MLP neurons of a small language model. Each row is named by its layer, matrix (gate and up: input weights) and neuron, and shows model dimensions 16-143. Each number is 128 + 24 x the weight over its row's rms, rounded and kept within 0 to 255. Numbers have three digits each. A neuron's up and down rows have the sign that makes its largest values positive.
A block is one neuron, or neurons of one layer that tend to fire together. After each block is what it responds to, as a language model described it from the Wikipedia text at the highest values.

L3.gate680:118144140122127175138129124132192166147122104103118140159136102115124130138126101133169143150168134126149143136138144144184124142145153114127169134106147098101178135122132131091092151162132087122163128104116109105139182103150129161128135076182131158148132133091113121091098117123153144168139106101133141150112141088106112131093133106107099118123127133123096165110126158123142112127100
L3.up680:105135130116097121148145134127082137142135131099161125138145131136114132088126100114106118155120123140107072061148119144183099102112176081104132145146143115117120124113107128124090164115118126128139103108165135154159133123123123158141162111141081121155112116131105094142125107161115099147137121107103124124134151112096118144119132156130095110062142164110094111157170129142137172129138
L3.gate768:154143139106162152113145139113105083102068130097147138135183091157137128121089156132125104141105138086181122124144116110123114135188090123119138100138127119119108128093137145124120117115110135159075111088146124160100159130113123131114107121127153139114123119093152142147109124110119149124137107112135149120075140082107116103139130136122122105130126107120146161161121134125129118109114
L3.up768:152154106117135129156109128109175151122126135099127144128079122113131142102142106126149105097164146113163128111103080108141103095128098123168154143120151057091099092181140120131148135147125093132116134124109100109129116137142135146155099123099121125131092161112158206169147118114145129145142122138099147110121137135061139117127111123087096123148157166140131158147137154142084144163161
L3.gate877:147125129110111146121123143143118111119123109096114117132139097135140123117096157101120121128153128097103123135101123090188105130114153142146123100139136126177116120112151121159122124130109120120100157138177133162136131099129136159164115126136078082127120070144117121162154130172143152133150140118087138153145107149130141099111118159120096092101144177133100174121086108145119173161171
L3.up877:076133125115091105172146115121108129145129101146119100130097149101110131174115173082139112088156140105108152099184133153133128126130121150138119134152159101158138142111118136120159099154194140118140081115128138140124110124135183126140161146108141143155134148149072132141156168133114125186169146142133103110125112127140141093136118139087149093144144134121107122109096161112122167143093
L3.gate889:127155145159136144115129146123109121116118116135115156135152156161120146125127120096121111118141123133130098105132160102109106108080149128153133116173121105154153141095119114125137138148129160168117143128159114123107131144108136126145111123149124162110143099147124139105112117133167114088144146100164179143122143125104138113120143104141136121138127168104151139123127091143130132151168
L3.up889:154108116141145134116123157157095121115133138145092141150152147137104105126132140074121173100174141105100105115118159123131130093086119082101151115133147101138137099119117157159126139138129159145137150121166139143134119133135104147128126160182112112101131147131110174128129115116132113137112109090146137143123183176108162125106126106102141083120102147122154107143146132113153134130148
L3.gate1012:126075122129108109172115146109102101152149129120116138108135096201148094161104133124098159181121113111121125122098126130170121117145175137135105102128115125129121110185099122107141149069144139138185129093120118117125140105122124116181146101128145121134108130144147126166148134187115126139140119143117134119117091149128129138117080126087125138156167156136119104133124139125149102119107
L3.up1012:150078134113094119123114128082115131146147125119158118131160122165120118183127106139116136130105138097120152087131119159138114121089161145163123098120132116140154118166123128097111132085168122131138123107151118122134133136078142127152149073135138146130102157126147153144108160171124100168137150092131147102095103102133148115098086122130160126168138192130102125115125089133156122152122
L3.gate1091:156115119164107109118114110091182137109127138119152099127110092128093136156167130135107103118116144091120163142136140133219116156153144133133161139098138157175100122131145147131133148140146094137104132161120131145153108141180099125088163098145088113123136159134147107147130146102099151133135159109131166104154164128145143123131175158113146093137136129102137120133143155117106138120158
L3.up1091:070152113114129163095091125107191111105180138117117122125151087131105137162145133174143132146097135113134164128130161109208092159178138067140145153110120181103140119106094146123133148118082159128129100162171166119066105142120129143094132090107130135163134137168102107099106147117138126118124148127155112115151129101137097158124158150133132128150147096111126108117130124152138137095120
L3.gate1181:146113146146143117121150103151135121169088086159162121130177126136139130104107124134123112121130105120144126129148087156171116102092148176128106088119126081123120157090150092105108176118131133093160107090110111107154104131131122139144103116127082130130158162160164164124133120093107138128139139136144118115109108089172106087117166150110126082126153118133116135122067135118161102125125
L3.up1181:106145149111135141092138140143137125129145142136124060174154118144130139141163121152126153128088112105152144151119137117144127135124101124143142141103185104104121163126156149103119110088135103119124138099135121130103132137153153105110163109103137148081099143123149104123162172140130129081136148109093150113074157130104122146109136161112127110124127103103136101112144144112139146112139
L3.gate1277:100132145106124136136099112160170087144126092145107139098091133091097140155125152100104120112134111149113154156168098180113123063094091084077132102155126129142145080103116150140092137101159167144097134135122146103155149078146100131138130129127136107160113113078155155121124120122116104137164107119140143153163142085154126144103167131116136086137206092111126083100116120130113146124145
L3.up1277:108129126134162147162096109121110099114142097153125097117104108142109144093125158113128132132158127135097112162123100152135134087131153124100136127071066154139106151150115130104113181109149082152121095130131181107121170167106110116136119107125116147154141077127179099110136122099063143140133065154127101176136167107118131148073182119164163144123117147102134082126132104138170136152171
Description: Split-off letter d. The token "d" split off mid-word, most often the past-tense ending after verbs ending in -e (change-d, include-d, complete-d, place-d), also inside words such as mo-d-ified and A-d-ministration.

L9.gate246:077121115125141161135149096129133129140122096134089083128148157131099150161142128117176137100130153151108133127108152058155126071124119138113139078117135121120152148148122146054120156139127108092159111120179151122139116123170102126137153148122140107089095081134100096160098157090170133117132126112117110141112157085117101148136107162136132121118134174145100154108125117111112112117131
L9.up246:149076141128126151084073101084127120122102172130102128107179110139127156108142089114107156116134139146122164123139157147095164048141099112128113118114152158174119137094119140120088147115120153100059105101146132158131152127117083136137134106120110117130160096120141124167132163134182125125142164124156123116123128138128120134160102081149136161122117137136150151124115118099101111066153
L9.gate846:115134141110110147084066142073092136124146093118131124146129168134130197154118124112136097141117162126144127142188110127160122101126144144184137115133149151130112130131137154144154101089102196062099106097113149124158128143121134144098075140126142083164110068114110145140095127141112088116112074107124173154195098116117127114135127154124092161114119104126159108102112159136106128153102
L9.up846:172122111141136162132124147148117084119143148115104107107091146169124141158140161129122100073130133190180133127131115117106101084115124133108141147128086107091148160161110104112192115151097155122128142127115166108153127141106110118164126161137116151114122091118161120155133106133112133109171094177117103187161072114139137151124154104179116121152125149115164166146098153130102120135105
L9.gate938:091131105132197120117118126106119165102090095123122146155128125095129133134131124119148160104122124128169129145115110121120103090148080138173127119112094114139140099167064104107093135126134119056104139149150095170154160154072129122126133109147153102144133082146126102130176099148113136163089138143112087075109174142148108137120136192140130117133126145139113126105134127110144140127149
L9.up938:124118113104168138094122145128105132124114120136157134171168152120119162103142125124123159137141112148138148164095097114110108082141086126155122099121090134120113103156118143101064128109157116112120148143149131176155147114133103089082129134142149131118168037149139077130181128133109116101120122124116095090141167110089118150126124130152167123157102147118116102155106138121117127122119
L9.gate1230:133128170148114133136140106175142133112121138133078157134133145143121175147127144133180132132102148205106117154152181104127128052132133152104109120143136104090112131084112153102126153144107137112117083141157139138132152098090146135146129124119151104101106052081165092122153131127110159141118107088142111121196148131138117128135164121175105104122112171135069147117109118126123139128143
L9.up1230:133136059137118137107121114104125095116126159106164119128127159124122153160098114122159147132127097164123180158125105118125136107198107113141137091114120163121087109108087070085125140141147071127134126130091114110135147114092063090156128120139107138145147148112076120126136134162123116170129173104115125151140138140129118103140120141129112177170119129139139137121111146069115135103119
Description: Mid-word consonant fragments. Short mid-word pieces, often a single consonant, inside words split into several tokens, such as Atten-d-ance, et-c, Accor-d-ing, Ent-r-anced.

L7.gate270:137144148160120128137093118092124127114139104145155139091115149099129123113130126128151162116129150138121119130109115100145124106107102124135098115158155153143092148102080126120083094118111091154116129121166108101159119130105159080143153135105146116091112109144137163114134116090120159140119135116132140112141132128118136120088128136136105167101144160131130139078144136126166126134106
L7.up270:120112105181113170131145115091121118097124155100173174108143111111149120099139141126127195185112151147152156103146154140126124139121114127122158113158138119118143128139121136123128124151089120134148144094132145146115098155092151146106147115087126144144125157153109092136140097099110112119118146113137103113125115128093139096141088112183112156136133130144155118100160110124174147102118
L7.gate542:113171169157176123115141133132108123137191166128115131122112135103111149142140153139112139108125100100096091095109122116120157171107133110127119142138144135142127125178150111152102084079088074125161122101171101135130124140122083136119120167113097166105100120119187082171138147104087105105144085163163151145127137137114114125134124116134111158153163099149154145143132151144113139133080
L7.up542:138144151104170148140149137146148126089122137165111105118146075144155104144151132135112197109167119119171126147151109129139122131145127100144074141098082111096118146124130174110147124154137099108109120096114131141112173146130119179110124117125126084112143120154095075090096117151144157110129107095154120087102123158099094099168149119109150112161114139147129087081131147123143142153110
Description: Mid-word fragments, "middle". Short consonant pieces inside split words, above all the second "d" in mid‑d‑le (middle class, middle school), also c in Garcia, p in Despite, ad in stadium.

L3.gate328:153105094141107128112166146132178120110140142114124134129140093139136160120103124139160156150167060133171129122129111106192092097149167133156138101183158153088108120122122131130077074104140152150137116149084088132132081112126140111113129102124166126088105111081110113120112148114160141109117152149146124115104131133117152134106143166147157163106111143156108110124173114112084145102113
L3.up328:169103110159140082151152103139149114111132160116164164110122113098126153169149099143170100119153151117139122127141137089154106150147165127136123105173149162112088120126088129138130078099161113169131128161110112134139053128100099138109114101111111135126120092144137111108157125110132117144128109168181145116179077120100115140158134126113128155139111106112109144137156131100115168061137
L3.gate559:120116151149156123126123136112123112126146138172112134106168112137155128140130128137138123113118120131161129087113098132101128140170105128131162152123148169101111130137138137126110108105120106144135156121135128082158172076123089112128105061132201136133143144126069108159132123132143121131180116126123128093146155112126139112129134110077134159170115115225136143157132111155160127119145
L3.up559:135153169144112139093149111132100155101142146121094162102097136125120136156108111107142124107169135149162122127124100125160121122171094125188119121117107150098158172133124203121079123121158115119177133138113097104101130113127109153097108133089110164078115126146114118144171106114133122116157119119141176162160124153138131149145108125097087168132108158137152135093106146141113127135137
L3.gate609:138179099104132127095108119115144142124164133139115091140118157156133140123112147158088143086081132135128147152083174109105145123118075183114112107173147133119123144070128114134073124148175123149090145111124118096133100109142105095162081169139129149127135111120150140098146127082114145117128129103135132151154187097133131120148121145087132121156125109116135130111118143104113125155134
L3.up609:044084146129148131112098098124127154093120106109154127135140108149124161121113105147092129125117183120180142134135156112126120099143136089174135124120106131118116102095092128129110139151126115132132157136136101108092075145166138146143127133125149125123138125154128143140099145092108137103080098108114105113103163151119131134127120092158121142132146123162123109144119154130142160151124
L3.gate816:115140132104144134090127118153135123125146176126161161077137092131092093148180181146115089179108112130137191118102157138127146134151114079115103096157108118148166110091139170144104131066132099136133121070140140176145121097133172126099098101113164105115112069129150120118119098117167145149121103141130152126175107146139135166136147119114151095130103136106123130120100130122107137126121
L3.up816:137106112142153113141110140128089169101151142121110127156129134095122140154112107109113123154123110103163125142110114134128097176133159125145157146113087121122141142082140166166177122074162118128104097094137125107071124137113142212126137159103125171133111147094179134152113100133143116134116068129127138103151116156155128131121125108123116106170114132122142130160138117104115142141171
L3.gate947:129110176087115159132138136125145162108117132133122151119142139132193151144109140079117136142118151160092125148105161103122126128146127147138144113144134156101107180152177100109097100133139072098157113149148113148135147087188121131153149150140165090181140116145125177141149181131124122112118136145177118137105165141148110112117102137120131129137105172154115106119138134111132129115143
L3.up947:117155129150153108096150142127099111142113098155085139119140155131132107090089183113115137111116095111101147130127153158090088135149118104137160141089127099138089133100154077083090119100127144114131125172087156136135120133116071117159101111166168118102148151103155131149138145126158117129117153077146125121118162122133123115113140118088162113129107141118104111097118112128160069166137
L3.gate1013:097124095134128150063115122136159086139150144108107143127122112116126119139134143111119119127104108149145139139092146110093154140155170113127145083146154085136158183156127167147144126150123113160099138122105144121113125111120108126170144128136139113112095128128175129153112125137111115138090136110133156173123133092118141141120180066117139140139155118130142068116155136152117107145111
L3.up1013:140128120128080076103118110122136126140144120130101121177095155126146136156104140124145090112116093106135169147171094144121101170108145149161126134146139149124103097210173153122094128128089150138113131136128119155080071138150141153092149123149118143133135111127156117143144087102099155103116144126104137147151152089084146069145162132121146132133135106114136103163121165151120139134118
L3.gate1176:179097113131134119095115149151143109091126104149123107105120167126129160134134159113095114127120138162110187121160074129127144125127118169111116134125112124167134116139132104126128141163073143163149144181114113105120127116073129131125147150142137169119080162102154151120091111115120137097138118111151158133141159111147123106136187156109148122147185114130119112110180119134148144110117
L3.up1176:136109131127156148190137108105139145150130130118132118149143126138113110114154148122139157102139064151078143123113096135137137178112075118145097113147115143145134108169110134122136105091137088138112078149136129086101136083135179106134122114141115070079127105118109175117148127156128113102144132139163155112116157098189110131119130168142141111116131145134158144145148130114132130095109
L3.gate1229:169093162133133086107113146137125171159119105118032124145081141119111133150137118101110118115125173102114111137107147126115174137171162103142131127105100109137094142132135125123109135124120148151162130150163157133098133123117153085112123142162099132130151141133139140074147100101156127137136160183100097102119152168100124098115166122114138145123152097112108139112119119101171170121154
L3.up1229:134180119150103115159153123149135126134143116126153116092083121121097108138147123115183133120089123135194129099126122137114090116141147163131136173105165166153138109158119140159129129110140155152101130133123170136118121176124122121129133126110164148102109129152107158144143147132114158085106128127099109155145077115171135147080130149160128093171114176110136114136114104145131145116098
Description: Word-final "ce" fragments. Mid-word pieces that finish a word, mostly "ce" as in Sour-ce, devi-ce, Hora-ce, and also ul, um, lin, as in asyl-um, Ber-lin.

L7.gate19:138096088089127103111100127161147141114118181121139091138099117117156112113099145147134135096140149088140135120133143183094114123134096066109141111122180123126104149120120105099159093108133167138090155164127131130123076122110095111126128112125048115108126102127156136124132159149099122112152082098138126141139138118131146138148124144146125123145117166139162166107086157141116139110143
L7.up19:145133118095118163127143132142156118077110102127129106159076134118158103101106098126089124144051158144139167126103113095092129113095142120107135106156107138112128132110109146139097168137144152124143157157149133087123144103107139145123130104155070128112115130121114158059139126154123122121175171142069120152129131104111137120158123144087139125119163114093147118134182133133109145150107
L7.gate1091:118116158080115139164121119131126068125104089131103120138113139135186159122109160201158125138126109130153155157108164122160128145101153118128081135131119124137093130147118134151082145139140088163128163168093155153172126124131147066102137093167121072100148077117141110142110140107135152129110146099115133130094118114187125105127140159114136102163155114107142114143123121101098133082110
L7.up1091:122097121152133143108130129105109123105149130118123146127092104138125103113167065170133134157117149152143141105148139162113133110106130066121117135119149104103146118152140109123132154097138083121146151126135103141139108157105127158139144152135093126124093126114146097146073151149127115112169092099108122080127158086101100125152140120123132167146123125124180136104150154127157101116096
Description: Mid-word fragments, esp. "Suc-ce-eded". Mid-word subword pieces, strongest on "ce" in "Succeeded by" in officeholder succession boxes; also "amp" (Southampton), "ce" (proceeded), commas inside numbers.

L3.gate97:130140154098105120117120142118121129148126131086134097087168078158116125128160102105106131165116095135148095097161147164121093160103083132120078161112105090096125106077143158105097157107132145133047143158146100137120104147149119100115113123115124156141114129106156123116131127154114119123104115148085138127141078104108126137117109129141098157090107138138114101091150151112120141146129
L3.up97:180116142162141156126080144146125086138164151136145118136116158167172109110149113105130084135143096105136098156124141189092145149133080133141146137079127139099097148155151137112165122109183193126102140150144093105144161121116132130135110132107145076173139167140114153125138143166118150068128130097129108125136083105096133150138121153173098124162153089118144121116125128102135133153109
L3.gate169:102115144137155119079135098175118129135082133127127102163114142065098175065132144095085161160138099128118130119136087114145132154114160145155127130112138145069175141149144133127086131114134130117133140116081163130174139133111106135118168171112131134140095084133131093146136129143100147140130141149147125115108131144184117156138093085127159102110100108145169122132065147113103128142146
L3.up169:097127131135108118119132144164137147129088086111082108125177123167129131104102103102146184108128146122114133126163167128137137133092154110168152125150111085129115179126130161090124113130137146144129150149136107102109129118114133152133194125127125080118144130140128157101090082107110116115113120105185105135125118122130114133121113127115091113145151146098121105166092142124132075122119
L3.gate223:137132137136129107107150117153118145139124131147145078131152156107064136093136089151158093150134140112169144130144128148124145127116139071112115131135140118119132160138132089109093164132157107063170106122101101146109110129133151138140129132115113096119098112171146145123110102149120118093153123092110126136110139127111101130081176109106093128131085121123155110149073119104153131120137
L3.up223:067160163159117136116138129073152092181119140141091091130119156123110115116114141161162102161130145114136195158180137133135127139116117147095131115133106117147147145131132131160106136118094141133134116149130135125171136111186130188139136141154149129126114148112166155105130156138097104093134109087140140089152096146094117115098141140108097073072105162111105200155114144144130142133120
L3.gate554:087097141107182108080055146143127112176145146099139123117151116148093133156127092147126137140120093093135103122166133116111117094127125140145129116091150123089131114147114168157111130136077110106139131123115109099135140140115102141130121121130173146145108123090100138126134135128105098130109157136103127166120094103133127141103152132148110123102143146118112162101143153125147106092119
L3.up554:139145146124101102117117153111110129126132125171080115155180155153117158165128177089133114095114178095101107062123121088132135133105140095124079192172163113129140111161153125121126133130125105124140162153134129130085121083158181107143162145134133158188153120150150134102166121139088126160081128121165156140113134172128137107129106167129162118141114159161139110137114102191157117119126
L3.gate587:138121119081119169161109121153176109123123127136141149091090131137149138157138116121170169128112136122129137163157111101124124113131160100142146110106132107117153155118149128148154101127099112120143130119095122153132130110133155123104136131125110146084129157112102092139102123104120140111185130093097109101160114104139133162158106169154145104084147174119117085167128126144148141109129
L3.up587:095135128105149121172120116126109094114099083152136121132112121114133131169162120123128088160149091098105120113125172140098071114101139073144102096141127146123127124122116080117139110130093119120165105100117149155123165110143107161178113108153104126125141100109058115132123113155102151143111141175085138086085123124107136133128162160120103133140112095183098082126093134103122155099126
L3.gate659:120089148094168134107128121120172135145132098065159089098105159140096139128139109124114119133178108122135114153121171136108150088161095145141107150108127101091119158112128130121095125113131174123133099139094125155105145112140147114146120122137172110116116118137156117136117162151159148131120138143162139156168106146113136085093128145103148092116143149120164128145134168135108180160145
L3.up659:120133126155101148109180137129112137107139091126143171154129145103168115113131156073107113188142139112105153130138131158108156113146078130088134144174143138105104155149131103136144105145118168105121097131106115110102098139113090104119141138105099136121096119167135152137109096094140106105159156130147115172092126125148132144122125159093139115123183164101117145133097071122103169101140
L3.gate757:142083127113135117129126108108160110136162117145115123096105122125126118152097111170107119108159128110109141116108148131149087094116162118103121138129146146115181110126123124137146153181142128115140121146151097159113125100161118125137072110147111118145134121140109139163098103134106149148181167123104104118117117150118128101122152114183099155146082115131145143123136125119120100107172
L3.up757:135171126151146096133098139123142144157128118141112126086104119077131135100105133066086112129141135126089137074144136107112117124114143149141118141146158101157149126112131110126134164163100122149164142146163128141092096136139136162144111102104122104175122101146148145145064135158114143119121145099121149104124129154136127116117128144124149148143126140093152141096164127121160116138139
L3.gate1228:158133123118147125125117129077076118140128128122190140123162126141144137133117171112163129105131115176144114138125110061155097143110149150158128105139105116130136087141122127152117142148127161079130150100112066126174160143154139117151134144117098132162089117144089153178084154118104115120135175126150160126124137119112124122148163140151095124107131097108152081129117139123096129118107
L3.up1228:123146117105070095137121114126136118138104089082110127117139157131187123183105112171113102133078131120138123150144159094154130159086158139182085110114131168110119095187091129101119144147135127100108136143152071126128093147121137151159121150156118184141113141107128118153121139095136114154122150103167147114166121126133109117123138195199115111153167149138159130083118142134089102165103
Description: Split-off letter k. The single letter k tokenized apart inside a word, often before s/ed/nown, e.g. tal-k-s, shrin-k wrap, Pa-k-istani, Hawks, Putkonen.